Part of a small language model's weights: 5286 steps.
MLP neurons of a small language model. Each row is named by its layer, matrix (gate and up: input weights; down: output weights) and neuron, and shows model dimensions 368-559. Each number is 128 + 32 x the weight over its row's rms, rounded and kept within 0 to 255. Numbers have three digits each. A neuron's up and down rows have the sign that makes its largest values positive.
Before each neuron's rows, "fires in" lists the words (lower case) most often at its 100 highest values on Wikipedia text that the model never trained on.

fires in: "father", "children", "daughter", "sons", "wife", "mother"
L2.gate415:147120160084100126094129105114123117105163145175115117146129138137114128133173166192158089115111119132211187163131062210107094177099089134118138120135122129121131110150148124132092124096046096085152164122125180115115167106101142105138114058142127215152157111102127199121141098128149090081141119139116185117137149113125061198174077161114137123082195155168182099093089097102132102097119182089124136130160167070093125145125132103127101166134122125104177135117136135128153164147148111089115081088104148126131078094149131065070132157101174107165101113177150145209158138169114128187
L2.up415:156126124133159080116106102088098126047150141185107107106055129104105105137135160173130140091131127142166112183091139156126129120069107155094142151101069118105135166134177115120117145130128135190088149149092100149142103187153148061099079090102107154174107123145115140123111128101207123082156177152136119103126203169117113135137065075103118114092108131155175143136116172165098140129163109129084128177156143119123142180091119134129130108171108103063150078174089095099158090141149097106155055137174149119186084179116105134126165098157175178073089123156192148155159151129150136134
L2.down415:169117032143108099101065159103130148123138141157136139132104097093123114110126121167114083130094083142135099128077124130131136135067109214111157118089166090060098122068115073086101138126179155138112110180102146164081157143161134063105089047111124154138121118153080126092060122146165126070143172191101166111209214140142110112102082095143091182133092113147183103113135135131119135105143092047086132133141126089088132159140102076152138092147172155027168131146147152083169133162108111091149099135111144098127064131130114146103151111126155170174141158120153091103140129146094105152

fires in: "00", "05", "03"
L2.gate493:155176142174052154100113159138138140094121175142128067106143136093148093080116158054167199106128156176155159120156128149125157202134160116101112168204098114141145105108065150150109107093092143128153153106171081128130173168142101125119131170145112181162149145109202138100167150130208095129107072130106128133177141137173114151124160125144113101196146183145099125148127187102106127085142117119121067083148126079161147090146108157177076157110099121081120103116151100109117145098069098120178079139108071153159122142122108060147125126127122147094169192104106156121108105143090130192
L2.up493:135118105088181100135155158091123168108132110111148108204113132127125118108101149150110042113083104133086209080098174138107172077132106140128153116127153162107067145145177140084180114154173105120125178209115168121115148153108181126146141119190120185108124132166135184130127036101090135119148126097110120134151152149105126119135168085161148096058110067106096106111053121148145146145116145134135189190162071193151168058124138151083128137116146126146121174134039133092105138136180150097128111106097114175124132149092171154137172178091149162128145141127105083109132116135098092080
L2.down493:109154146156115116114117150124158159089147099141191072159185127099164097182052157089124084158081106114122185083147154167106181109142135048115130128124148115113101096166146127114131075145162106113159160122129155156153139168119163064176123091120091164118142169141181134119155138138147149149099119118120060176151198094129142136125141149142136037121149136138121138124127192102170099117140147145123167145159099104132130035090140156106131076068105143071135168121063135107125152127099118127142109177078108175161207116154128124073121144128202141151105123068114121114146127093049085138

fires in: "her", "his"
L2.gate331:087086112144071159122114162133084118156180143108109177149199141066145166100127154109094087070150098118142128105082158088158125107093170133129175127181071083178111107162145152172144171081163078128125163108120145169170107126129210077065099103186140129164094119149102092208119156081110117159061106148130099138078110120151129152085150134091148136114091135084123085131109161131130080147104200095131184147083107048124143117112121167120080111153131084155095174165146091147125189103093098152167090043063156101152159155137135176189143095128055113173112111145114173136106211151174162080
L2.up331:175124115159126108144155141122095087150088183109134055091145096158173136120154103151170145168121159146167107114117116112167134143163143132126075127099174089123110147125104157142106135150139085127186128127119134157159159150135147135184116103123106114105129130104147100108122130087163063143119177103123133196201146162095156084107114166100127118130091152134146140141097071156192125122142120118172117091153150102099112156139117123138128108178160200154107088164140090090169097084148098146148079099138076091157096128132117137096126122131127142092115140159157144155131116111099139125
L2.down331:154153037131124105151158157132044094161071130162184118123194099110109114116134130135166085132087071107130105162152120119175109161137081124165127129113112120117131119152092162147121110122156125127154139135123163114146115092154172100138119086121168149123148146138123118112129192115142099118061136127120108125163173142104120145129189140102160147124085196125140255166135116148121140157162130143228108104138135134098124128110121127131130086105177094146117090123121131106085146055135084159180126099118125093156107129195098135126161088122135145086131107094136110145112125173136109132

fires in: "york", "chicago", "angeles", "ifpi", "kansas", "california"
L4.gate917:091092159157138098159143197190175196160105104145074105153178185187131140124134136179120080162190100104129170184100133102167113078171113158175131096159100146182146095079084079181047116098095149188156132137111089110069084083071118120127160112172124181106130163119141069137183096142100134152118120167171091132166108146073065145111117093131136088171142152123101085165114110140084125075080107108145133156095110141100181082057138122116094084124130101100155144095059108124144130150142126103072116197152095135191138150068158132077153158146132135149131147087148187166137134114137166111
L4.up917:085097126121129141132096182178174108093100131120114122065121197172111087091113120138153148121113079163111087138154133141189127100137129165160090105115141181129119115148118105136121111122200122122115141189152175102163088121103141095127133172165154144137156111067139130085159130145145088149159136118154149110121134116104120163094125127093135110120181119157164096170142136067070128105096119160109131117136124114072130050115150099078128127079152095126218125086084108091129135184136106058097122190061038212146156079104157124131120151146115123093135181141158104115122120153148147123
L4.down917:134144000126162120185125175130120117083137068108155083090128132172133116065144140151108131145063110106065113145150137142137132163112147111151087109128141140138148134140104103183149136134155129107129161169102193124135119112124154122159086111114084193132135133157129168087187155149132117187180153101121165129127209164158141117078189125135094128106097117121093216124141134127107092134147119150145132148135137100147114105095121114126157137104115089095226164159109150099131106086128090055133100107054122118106117132146172126126173111150106133125165132106132130162145135166119165118

fires in: "two", "of", "ten", "four"
L4.gate772:133119128138154121082099156144148152189138093170177155119126176123078169157114171115175147152109113163144168135069135168136082098116136104136060158159157139110159113146141119080167110158136152085144091127152130168069172135104132172143122150118169155087105152159168179167146118132130142134114077141152143129116110122140121161125098119161116142151069129114137079107177082080168130184130124104081117079111186138088151159133126064153137114087124136147129138153138169132119085097150141094123127182159109123091141083117137077080115088096167120134114183123081123156135084168181183162
L4.up772:135115148121147195144154056146134138190177125164149154174112169119146156097116103130203129171070156127172153153138168134099173066116115155149110098189131132099106108127138156071143119102145109112157149089136123148105149117066182169108146124193115116094167108142134126138226138175104163156097074171144163091109089096179127132065088148122085123128116118093141076125139066088137115147096083112076106132138139131143086131080151149133214147122158111151082137140111065186077073116174162120147144112141085087138128109110189114186146154122118064076093151141102098140152089159185165159
L4.down772:119197090179150151067139092164118148118134071153152126086111134087079130168118172125173131126126109146141151134101132088130130095097129124171082089137124131073180144132170201123130095123156168091205097104135119179083089114140160137180131102122127087114176166163154132141108159143106139159107063110136152163171150136158082143089117167137118133132107089138140184130124100094148142178111156102087118131121144162086132121145156099172182105113114118115160149107094132094108095093105126089202047146088171074148079105125137109157112107160175152112119127160123072096137111174089080139

fires in: "second", "third", "fourth", "seventh", "attempted", "attempt"
L2.gate1527:130119173132136110104117136165132063135172173148158126065188198112182168123135146141125133114123116196119130143113123107162164083139135083133089155147083106118130121071137150093111159165128082102140110106154083175130160137097104135149144150137085126101065153113193130151077133181143086075145143124100115123155092161143112122151136157175118171186146152142138134106164145175107107112132174108085098107134185110161119125124118204155103185084116150159114156134160107121176029111113101107110102130116145092117140070101077144141133114117159151166191141127160104165108132162157167128
L2.up1527:123130111159093165105116153090108114142138090180112174143185132138122093155120155118149124145157103175150152088114090092121062157097157163130100135074189159135155136097122139126055117090140139117103122150128154169139153098146079201104135149106155096108126142091139112117117132117122101069118108138069179122113137129146117195160149197096225124095146101134153125111107132099148133184145093125122077152130113074123073098174193169112119135138136100117093154173173150175156162114139125124104156067103156081117124119135085106082110176124121098143144139141188106085103156143144160163
L2.down1527:083128117101083135145139118087127111123110124171071119078174153138108072123087188139139101146168149135103165157121109136131048139128107124102138107056117110122122157071158117122159100122144094146099121095117165105112124105124116129080162126125137100068092141179167116091155162119073111157135098113108132194093166184154169122134112175117172140090122106138117237126108169140180127155156148098135090093107146159101112133174164165087111098147122139143091109175149124120112125061103065068134171127114113172065162137149097131127084165103114153151146123137135161149138128159135111140

fires in: "held", "played", "place", "competition", "competed", "championships"
L2.gate1211:111079154144137169134163172143127136169144106086123114143155177106158227167100156121166152084142138128168131176112144121089079169135152122105130171095106128091152127151135089125137094157118186136120129092085169131191127123175100095057177130181119111149093107132102142103182198086163109072133147153179109115107128096159107135126132139212158166132108130105096105135151126118143113144137182130085110137176157155185137120086159093083146098092162121079099092058138138047186153081079084079146216123066154155158154095127146141086101091145086140130114110145062158119034191108102097155
L2.up1211:162122152098132090144124096101116124066133175104129175100113108130176134087139092111108140132147163136115057020102131138150140123048154178119120100115161181115091107136084114113072144147123138124125119164104110147099149122136208129170144105125115132105150144059103102154143166135110110149151093175144103156141145160128161085129111125085111119099119171151141139130150105163130123095105126098115143129109080126120130170117120149127139128101108138166105051165128163087119084151147127164121109086177173063124077090202120156110193155139091094073143107149166148148152095093152137140
L2.down1211:154060142087130123134112139146145139123146140107098187093122066162173176111110102108187068151088126156144146083074100135127159126140089106095112164103116150104167109153085113124134130075101103124116140123148141135186085118093146160163137133162073192134154074139142150095141142159129101198137141152124086123192114144124105129157122152109145115104096213153130086135159127144183093137131155136121162106132078118101132163080121110123133149111153107173131144116095168129123124119071125131068051136136129081097057061106163146102149101164100084103097156135169119133147150141121108167

fires in: "highest", "third", "second", "best", "fourth", "seventh"
L2.gate1205:143092129118114197143087112196093088205177128078149098117149231130139141144134108154117124129175115138114123093124162084118154099157113130143131138121158102144138108098103119097118130138073110112170122131156183117137159165163109130123145156121095126131139115161155175102188158164111075121134128094154167116114107129191087130126107096187094167115130099079167154181146150130126110163104091107102131133139143068141104151143146097075174176068118069117108088115128197123148173153093121072142123097138167132107120127168133138185184137138077072195154182151126188105069124141132131140
L2.up1205:151145136144144083158140140132186076157109090168095132113179117149151090058105138139079078133177109095141182125154174059140108102080105090172119092122136137105126154089195140070096167160093150045130129111150177158137110153137082146172115148153114157095161119108124128127113165174133108099155130144147099091126132230162079137154112150124106121155151164154189152173047149135159106096153102093166148104131136085119115200174190150104161083134123142085120103122176144133097159116166106109115082141183171131155103091149111109054150182146183083164154149083166145086100121096131113121
L2.down1205:143182103146141145182119116166138064173171087140125163113149158114166097131121120142066125139177110132109102112141141153102079119084091111144156070081146077114168138100109188102106140105147101141152090123155116099104096129164049135081159112096127096128114154130113108084086087171126104112107081110190086232139126177146106118100081156129173135158104140165145207121093144171207092108187141123127111147112177105145060149156181117102070130112130139141096120137173122158072099094115105063145115123085135147128084116147130136123151145143105110156169146098143192133137096099088080163

fires in: "against", "wave", "railway", "side", "flight"
L2.gate579:104104190110150103111104131142105110114098089134142140151132104082154113175111132094136106123105088134125073115150191139181104127102127132102130064209173115136139163140136119075139122119136154103115052131102141101188119139135121122086078153135106124138085164120128119151158145103175099157077120111121125146136086117122195103101131131179163114085099110101089141123152155096098110100114053197108141167108142160142118145159159140092154059103143143102084136150201126093085130160117111174174134196141121158132144153125140103144138154171095146120110137126145110127091139151081132153
L2.up579:132124181144145163121091147109159089061103113172101146117140113178151131167099147102088114094115171124172100151151130114147148177208169149105054149148144162171080153111138140097084137171203209133105070140164104128162166136192117123170122126101110132141094138141156073136086172139159121155126167162101082102152143102125144100189121123130120152125123138165090122142155115120090177081135181139082111131114124155162168161166161133149186089170148144120146092126170146163115121150159143214160111111155109165106096169133170212103151056213076197155113106142111150148126141110068178193
L2.down579:129179082208142132090149170133156146034143145166128159123182102150139094101080163173134160130090132160187170136119137165094123144217119197120138130124162149128174131090069167114135103139151148163152132109164130068152090148116134122080169114091135143140118114126131126162058153112105131156195097165144165089126166116078108117143126154093122102123140127201138135105174098147159135152120153175137128078051074081173142123146098101146122114118106142135133103134135171066096091133184084108103086097166163119161026147160165107107125122155075134162135106163153139094220119125114185121

fires in: "seven", "five", "two", "six", "ten", "four"
L2.gate1235:088152189200131181102047127151132111152148115128113127054092161172131147146085141132142092101148111127126187157076161133150134097136109106132114174150107131111180134131162170134177091143134144067147114142199068173143185106116147189098146105135117067063121126130170071153138104112142128111044086105162149125119157134125132161141107149122112063153168147129116115052145100080150158160108143094103103104141164146113114160134184122142152082114156155088107162161100133167116142042113104138153103172131168159108155133114143120112136140146156092114092177138163136168130167162142141173
L2.up1235:149159143132179119084132086139130150133105122171141135112080159145169112129091156065144083110141167168153195166090133117183108105151126113112151171135117151128109118112146152136167106121163111129164135142162082146080178089112111158140178132160108131056124181129146123181157062150051172144109062102189154160145168119187174113153118070066148149126143156128138125126148129059155135123097159090067157099114165085094133170097115095134173071116150156072143093140154122141116098102148145160152137139158102140092130147107088107187151128115128149135109151180128062142204079169163100149
L2.down1235:119205127152197117070126110141118161111156059155117123136077156127125137182117138118130123130126093160139136100111121130107084143140123149172124120059121149037194126096154177127130121067171180135213117124154145203065116113130158123168150084107139120091177140075122109153139121202109153174104065090165138161205214118137123150084117133126113081133104098094159175131173085075126103194101142070069130115074127184103162145154131090150207087126132153101136158141090093137127145099119160152180089135144114110122110105115118137168108086112139116149114125159150044098170139121100084113

fires in: "played", "play", "goals", "competed", "ice"
L2.gate1431:128103202167134186103134129099141081148129091137172124139111179145145127117124119188098116133111069096189070132163087143158148131165133116098177110156075156088081116165103098105141131135089144112099144179159085118176129135178104143112105104159143159112141138114112122112111148092107108107115075178214169117100106137144072162128129144125157102099117106102132110132115110155137130112109102107112093118122145169064125087124116111109169174135168118151119148180187081074137187189084046134153129131149111137202128154125133082138121138226123158086119118159156104127079212100087130106
L2.up1431:123103151142130170102134119109124091072108137070115124152152134097156103152129142173135130139130130035142077095208103139182171157116171161112164133061144192074068129123128176140167157133152094161089135226100117104190145105148171104081189117131197090152156151107114157117147142165044100156152054171218160153146115161118100115091133117134147140129079120073104123138174127211115106101163101063112144155170133123107186106107180102150164133109142091160129159105192080086119094160050105128143156127123195082142108147171120072124141156168075164111152087193127089141144156125120126089
L2.down1431:120091031117149087198102143134131168089130076103129138161116161111149184170067143175170110092137120111154099104156097134142154137163121165136148157113143128045105082116130152140137145131125105153104132168123160159155149054202164093122133113133124160148142203081138128111100255133127070132098128141129102184170095110124113040122217121132098224150062151122101147170189092146124082133125140155142175130124103163125163146113120175072138153121145124108105168077156128061109084240117034161120126099102111133146117071141180114116123158123113097130140091140108105121127149133095137105

fires in: "total", "american", "chief", "chiefdom", "federal"
L4.gate1212:155103113128171145124152129105126132123116190133117121163143113095091157138127123211155140167119170131151136127096096102065157152147139132154123062127157126102129118160169103168105070105077103108101088154160111178141116151138146139140128093139070128171129122146172126089111119150114106131110152096122126135112149185098115112113191083130094117134088159086111148126150142135133111068162081119184106067158106106164118077046147100070171077127160144139067120115141151118078048137092153152055163157145078099117155159116057112122193159102105169125122136151129113170099139093112093076
L4.up1212:140160125130163098126136075060143146166178127111191082155098103103125128155164143166140126076155077094140130175137063130141082121186117144104121197153113115089137155102162168147091129134119135185126143061101182150125168112135115095163118119090140094127068111129107124119113083168145103117126117151112103086138094120089117164060136130151134106115173093053065146061072129140168135150100094167123140095065117130108163067152084069190104148111108159111175143130156089181160168143156134178092103132054138179152127161158139146168130116154139095142225119141117143150145189115172093173
L4.down1212:158125232126090118080111147157130156140133160085093112145145143108094105135108090116169152130146077142111144083150143161134085130130126134149119167149078102125120107136100151110103130169096105197128126136067102176144124101185178141129136096088111126113117099178143144103120098113071123108164120150145125100100125213138146146066052167167046103082145145105154199119140169102112141115090129124110106049106131113149141149137127139182136129167149076088136168197108103102186076071083081187164117128129134147124194109168078168170120085126107090188125122124054130118132131093117109125

fires in: "family", "father", "daughter", "wife", "mother", "actress"
L2.gate228:168147099070174182083118118158105108111161133129085179149128113089108083146111149152148072069144179133145180159093081142103076123114054123128125146122081125140083109098157142114157156096135139121111162091095101143173157101115144112089129110137137127148174097160153184156174106204183158072084086088085146110105145094119202170168158103158148126093184125166139054122143220094105092083155161032110106114171152111088125129126111164130097050139126120129142161209171086130108152184127116165128122151137129108172110139147161102116162109132095082202220107116078102149137126157127119185
L2.up228:080092099109121064143115140131193090129080167179110141058101126093107112174098090142151136094114157182150131127079122210140176146110089158123087120098134102152162096122136120118158147141111200121108123116062131107139177154105129109128147127104128144089121109142169172177162104138165154120128122143135210122180118159128086123137089088175169095116124147185110127077097147141127119132128071153155144103142154167149131156135132142112124133101116147113188061113204143173171112189096124124105122172099137076191071111115123122106178124130161144130124102163114101188175101084167117146
L2.down228:110153156090097070109119165137143101126083107144184151080089128150094082106111098171154084081041149180142098124121101159206095112150129220131100105117119110140165115131158101124136104120134206153078128136079148104100161110133166063124117083124119116109157140144181177170094137129128120113087139159053180126179153153115147143146107111131108168135102114182150193103167137108117162134088036118123136071150198097165168146144159100146089125118168114111135080155161135204178140140095149127123107177130131071159055169098113109097177174122137140162095120133141091186073110179110089169

fires in: "area", "zone", "region", "wrede", "stage", "matches"
L4.gate698:102126140093145157119093126083140125149149163110050157087161088089164128071125178070138136125130116119132136074092069130104136103104105127113141115119136153131123140160063108098198112138128094109127056095081145135227148105144166129081109158191131125100142108191129136146158107103157075147096106129122177092160085073127187135143089103097127089116121221155137120140140155057164133156105146112106136143133079111139139176185098097099140124106076142096134080138132120120165143169057115122177172123136140081094155100104158126150101120120114062131061158117048168107096160141125126095
L4.up698:060097119095141144081128101032132099118154191122153098133077094169149140116113109089147104100120093106102121051139096174053136134204088132120146087128118118125115076150110085137096143144159111098144115165137121100120150097164113130135151074146168125146098130166157118080196135170133166188118157088173085131183135119133166090106116122153116152084134140129149096100175187116137104100160144120118118178115081116080164127112141090138108178113098139108115145153138150124105166143136125180104062132117122134102141081136136188126148191091101136145110157100103111142119145132142070141
L4.down698:142136100128098122130127115190133129100133153091101130108110046157117079053119118095089134144124085142056143125144145110121174134133150065159138181139167130196148116166121132070106132130116163122112136166145126075140120136171159173131142066123174111168134154144103076141106121143190139170142128126154155123100162114137121089118151158163112123170143109086112118088083141123115158158108190199186166186096155129134147176165160138089155155193108121118095067101119144109137087136118133138131106136129126135105109173114131125098203105124103093108148034101125128171090132094085137067

fires in: "00", "400", "900", "500", "200"
L2.gate488:145119108142133081115147170135127178148175178138070116171078124057076078170146129108179131116125170210148149110091106191107088115172176083067149083141127116133113095099124075110107067149148108130169134096098105101087108104032174186085140136130128189189106106137152116099134118149121111144115073102137141148130171088099114180123145089142086151107103138139089149093173108147184038108141121162087154180087200165207102072077114153163166188093113100099096161129145117150104133134130140210149091167064110110135119110125141157110107111122163186104144123183147117097122126129083098125
L2.up488:138086142142160082103180172142174139163165145151071126140118141101063105117161170085137124139168166136165165119113130183105102125181168123121151086163089110188132067138170098143058053145210130071139180118111150111094145158060117138150129103073119141106130152146126128094121172146105138132099065125187128136117074133171128157122106124113079109118142149099133121112213157169111137076168117188142168115108148117154179081142149145177174190127194168104158121098107099148118112085095155173120127175120117067176075078125152196173146188125144171092106113168142100129096176133108094141
L2.down488:153173154135140194087111112186117154098092109145145062198151092079132120096136166065180126092133146177121154090063115097115096136214120182083145085111134081145126116149137134146111078140140172116197134120103142172086070143094173154073148119118144141125113094118140105099146160145119109126085094182185099193126170111095119217135137099152139132137144153145154146117079095101148109150131112210127121113074134170156133064152121120130113147113120162082155140067120097127140099139136125145112110162104134114187108037104122105105095150175157151097082109102075080059147113118113065133

fires in: "washington", "york", "tokyo", "kansas", "ohio", "baltimore"
L4.gate1487:053135102135141120132145206182135142142131132106120071074171078080074157078118120125170163127057101163182197137102118123121081207140099083119114107115071167100086110162141142131103062122156118137160160189165111124142129083107151115094159207124175174106107177147145191098137135096063182195139162140100123114173131162151128110088174153123152141125105107082097079155154102049109160114134209094104119139154067123145121194132107102158110151151149173148134118140113125121143123142095108132089098121090139069163126109102139153078148176130101149161169172123131165085162153092062100098
L4.up1487:111098138139117089087154183131185112163130100153138127098193163144095152122183083087143121122063090136181175154095112126065118157145086090105138171081101170145091115145159163132091141099135154144130106177169086159136125108118154054162118123141175148127108115132167160161188155141096161143131191166110106070123122198156100094067116095103211096134159099092111076144126123104103142074098170119132190135157091087109086140093116139150153168182155132100125139136131140091072159119118103122058088132131144125228121142111137132092156078164100148144132134100191121142124098151117111139
L4.down1487:168156051156169172110146118127104158144096116098102147139152126124134077109141133189157138121126174148116181149110180120180161163146133134188141130129099156118078105157106146174123115131135134115123140180112073118079120082070131176100167159152177192172123132199131127136207197151171088134226144132114127137136145156188113125093147137108053144118128106124146118088189096111142118149145111159083105129168089137128088114146117113122152144107115150144144131088170105083120103098133106066076111147137137080109107110094133148096142133179103143131118112140149110142093089126110113133

fires in: "her", "25", "his", "125"
L2.gate1506:159128120149091096059156087128114116193173127109128147156175140042153174168090143099176096099171094209156152150111107118158073089115132123149121115089189121141095090120092146153108103140183081110137098129088085162078130152135138160122131098110168101184104128135108111137125161161156123119093124121123155066104143116183188168103159092114085100146133169096101128153114139183181102186078187117132122122177140121170107127128158202095099128156143191126092100165182137056071141082135117176152087121176131105139140111149152187098121110117090143164072154154102169111097162086119120132
L2.up1506:156127121140083131140131184090125063152190122082120088129116153071126175147104107102169063150151163133118142105082149148154116106144105071151110128150145119176133117125156078134079144076099137131175139054132157121123126159113207131187139099114144113139151146126091087112102163107153101092013104156138119083146115134155159093132160106157103145121140181125087103166127098128201119138114140145130165080137109116145115049184148113087102134148156155153122067122173134105164144123179097156139092146155155128132155074125148157084096113125081148118049124136122176187036143077150144115
L2.down1506:132170000160087112146157160150046100134101163153130130156180140086126133140105197056154100119124102161157102164143091108148116119116123160184111136123123105106152157134124129151127140092156116133166141087116171192123105124132182101132163127099146148118175162096125100103124118131133141104129147118159082184147135166135129146152147147116142174105134181096080255153145103176132146179147167107160096117145129126131128120133112107119105129129131137108114104123131087124084132117104125140160104090120110126142009083129126188143099080160117161135092102097124131140091114122107087137

fires in: "area", "2", "round", "stage", "record", "zone"
L2.gate638:118123118171101145150121091100163107184156095095145150118122084064166132087084133087133065160122112149110112102100135122130130135092146063150135081128110094105139083096152102095097165132117111102108142146192041156151153102136132131168116108174130112091104112154140120131122140126160193155107104123084118094129174176163112177101165164089155102145061166134114112165154152037148145170106168143142110092209097165130196099090113102077084071097120103190123149185119139112183141101105105147131108121146125122128138106136108135106111176184111088128087094123124156143127087167138085113
L2.up638:092079175119108146125157124146141086147103143199137155148107123104229097172131123111079157100113137082073085179088098166104117139165151149138188206104090190085140155170038122154119073189106133121105073153138140091126133110074155154130119108180140099147180112078112111181137145104119166171139112128202130176129064165136198146118096154164148152171127086159111110133159145106093158100175105170094085116126080138086170124076173149135179176126127064164086161088108142125122064145085084164125136205079132158105114155199140131095131144154147162112121087138154124120079187069105141164
L2.down638:135138186106116132073125130125165085128120123121090102132062094129150091086082197128135153161136152111074105087074108144125098148103145110120129090066154125096158157110117110100097123120089091126170164095132104129145085149136099127100134102160144116103125093111095154123070156175152093140128127095093110073143089095119107091086145163140156100112142096099133000051145049137203123126110135148067094153139135120156152134109119156133145132103141083187107166109076153132126140122156103077190125165099139140123090118134136111100115123153135098143091066152128166148183147127139154085

fires in: "king", "master", "chief", "prince", "god", "figure"
L5.gate1140:132111137150063132174184130126125120090152167145120102088149165077091118169128093155115125119169105138145153148075207130176107088131082152093140116166090090115121102100146126149108180160125124157081129080095148057126223179149152149181104118163065123087135162154107158153081116123067131090131086080105134164162131095068110168085094138091104092152207139144147161187177098123199101140173141101102133158146111157101091151114099090091126153128124145149101060151076094148150163134136139155070138064138130103159130161106140151155187145119154067103108111151080107186144095131164137106
L5.up1140:107123103143130168090128172082138112075092117134200123073154139096145099116155170147138101120122108139135130201086181139093134090090108110117077157174112145106127136058137165194140134117084092177085197148137131120104163154154184167200133177109109103103144088135114183227187156149138193093181133057095149091126158086134149089152107167128096117129138180131148158182116069105136099128141120100078096149194134123117119160148089127115062135155123156119141110191110115080167183163116168151122075116124098101150141180133104093176109124100109085184061114091128124112134143120170098098
L5.down1140:185116183148177118145151143141162105136140120137175107092117160102107151167119047103145118097135162148153138169112086127150101109175149104151103140081143058077126157130096122099130152121163108151122134110169162114136159134127112170092164086114170158127158109106086153158158120089126155119199146139148140141111149194135167113146092178129116128190099150114139227178133122145095163114112135094092073159175102110174153137128117107187127111157100089127106050152116129140129111129115122128155106079135177139145025196129090070125133123146102109127135132117122109114113156115112082132

fires in: "second", "third", "fourth", "final", "last", "3rd"
L2.gate103:113129164146173122085096106183191114150109141116121126107127134184146052126095104176153117149107082163074100126089146028126171077132183171117110134113086204149148145163141152100203141185100135084169136137128093151169147163126174093119110095164127110181150115118109118095173127122120136081105151126151133218133130151189114176134077141139076128100150091051101078160138118160125110110135153101133099186167111085154111117140138095099160096093149150129095132071158167071184166133160070141133123104163167074114108125122148166077126154142141050164146088106137106116095116117113154144
L2.up103:125150121109080167101140129124151100197072132095138122104203164134165114090143088123182154085186158131135083118081102103159083090077123174101090179122137170140208147147133112089053071150079123146163090148148104155106153110136075118165217108155145134125072158137230114106076094163135116115118185174156148118117118169145090134154135110159089114152141158118194077090140093155134123134121099161126168167144106121087075142136102195131093132136145147171125098105144112131097097150129093140161183115136150161116119109107165085098115168143179141172110114120118149129181079135156142195
L2.down103:165187175150111184114042130126119089132096119093116165069169194107132100088078115127116134137237144144083055119084145132173085131089123134115082188060142144109172217076088119080030128147122099121125091119115128129113091152150089144137237132158106100155101118134166118124121091106108082103063155152137152161137126165134048112144132101125127085167126143117151168104154146141153109150186079104110163185113155154116089137101144162122083143117113144130101134132150169075109072080082109122148167074128149146113183114141119107072167198143144155153109117098117136091143081132157125161

fires in: "family", "father", "sons", "son", "mother", "brother"
L4.gate901:098178155087083069118137098133089123097160164169142154148165096149124148085188138116097112118084103128152113131102174126113158103087074115173170042153095042120055121122136129112126106068118115140109094159167120120117141146051137116061113120197154137162110136086140153162093086153154158122109168086125122144138173144121119162172082123123119079104144121111140075121181168115085143142142142093057134091153135062207147119106112167203119160102119126149146128197064078195084123118153129196129157200117136132102133098084192138118118165134081117156075138135136111178134056180120147137
L4.up901:103119123071148038092137121217116077112115116151141165123134132159084157168141117156156093097126175155132118153115156134113166158051149134111136072126122128070198125072135165164071140156143177196102077130172140110102162142146159112116189087102089132193098144117184153164093102106124134085127119175101111121092194118110143095136129134115113115130163122167106080161123103142103168106126141135083127091093135174102145153136160114199226103152097112152176094145188125105114126146124126124122097130117181142131146140161133176145186108168157172162192044169190075128162135104085063194
L4.down901:141098109105173107105102155100124190062123076151123138118084147121063107110097105152132097107117142092134117093150124180102099169172131118085157099138132078128144109092121082175060112100132172158124104110100103111168176103137167125078158073094138150093155130087098148152105104095118192123173105110056141145173181082136152081137175125143157143170123110142132169128125138104074100137110116095065102113115162088110134174179099112196162125176167153112085155141161187126143118143105147126148093217146207089125148120203114184097170141123138162136105086139129124124168164093114119163

fires in: "king", "queen", "prince", "princess", "emperor", "son"
L5.gate68:127182168067056091132107176167148107080068140147110141159138125139148153178172133077151131101115173094119171103126165164115116159120093094104125134132136121067134181107109152096087173100177128186083113111184119109127140145140120136155145123124125108128138108094159161149170063137111125104086149067119151118166127118148179104124148127101185083175179140163180161056150153106089137125115145113090150079170148117117096064098122068150108175125142152122141097190105120160103146146083115170118116106144138104089132135126114129143172170097102155170151109128070156211139157079152130234
L5.up68:109132090077096081121142140109134084098106108137117203122185102104159127119114152140154086086137158161174171113116158139074145091136111103097096121135126126068113153138131125121144126134140091134085162172110132127124171125170178145122095142102104109121167158083165149150123086118113181056177093039074091103149171161172159140108127099116137147158155164176145178084146178097147100145151119123115117095152131168129054141155075074118155186172197132143127123193155099127096136154124137153139112129099120101128092209114117112171181162102079174169092102150077115163166198050168096227
L5.down68:163180107128134116119138103129172172138150123126180165109147135140117127141121130126111062179103170180063139131105115087144140117110130154154095117126118037089134106142100102109165150115129145134120102106122150149136156102165152158055096154090149125140132111121137197112140097114105140149100167130127121119124181163132122114116160130164063133140124164129159138165149069113123101136132101105124096150105122103113104158107098101128094132133188168108071072149167182135169068150082110105133000088148156195128066163127114119110181094183139175153114145127129137107113172114111169140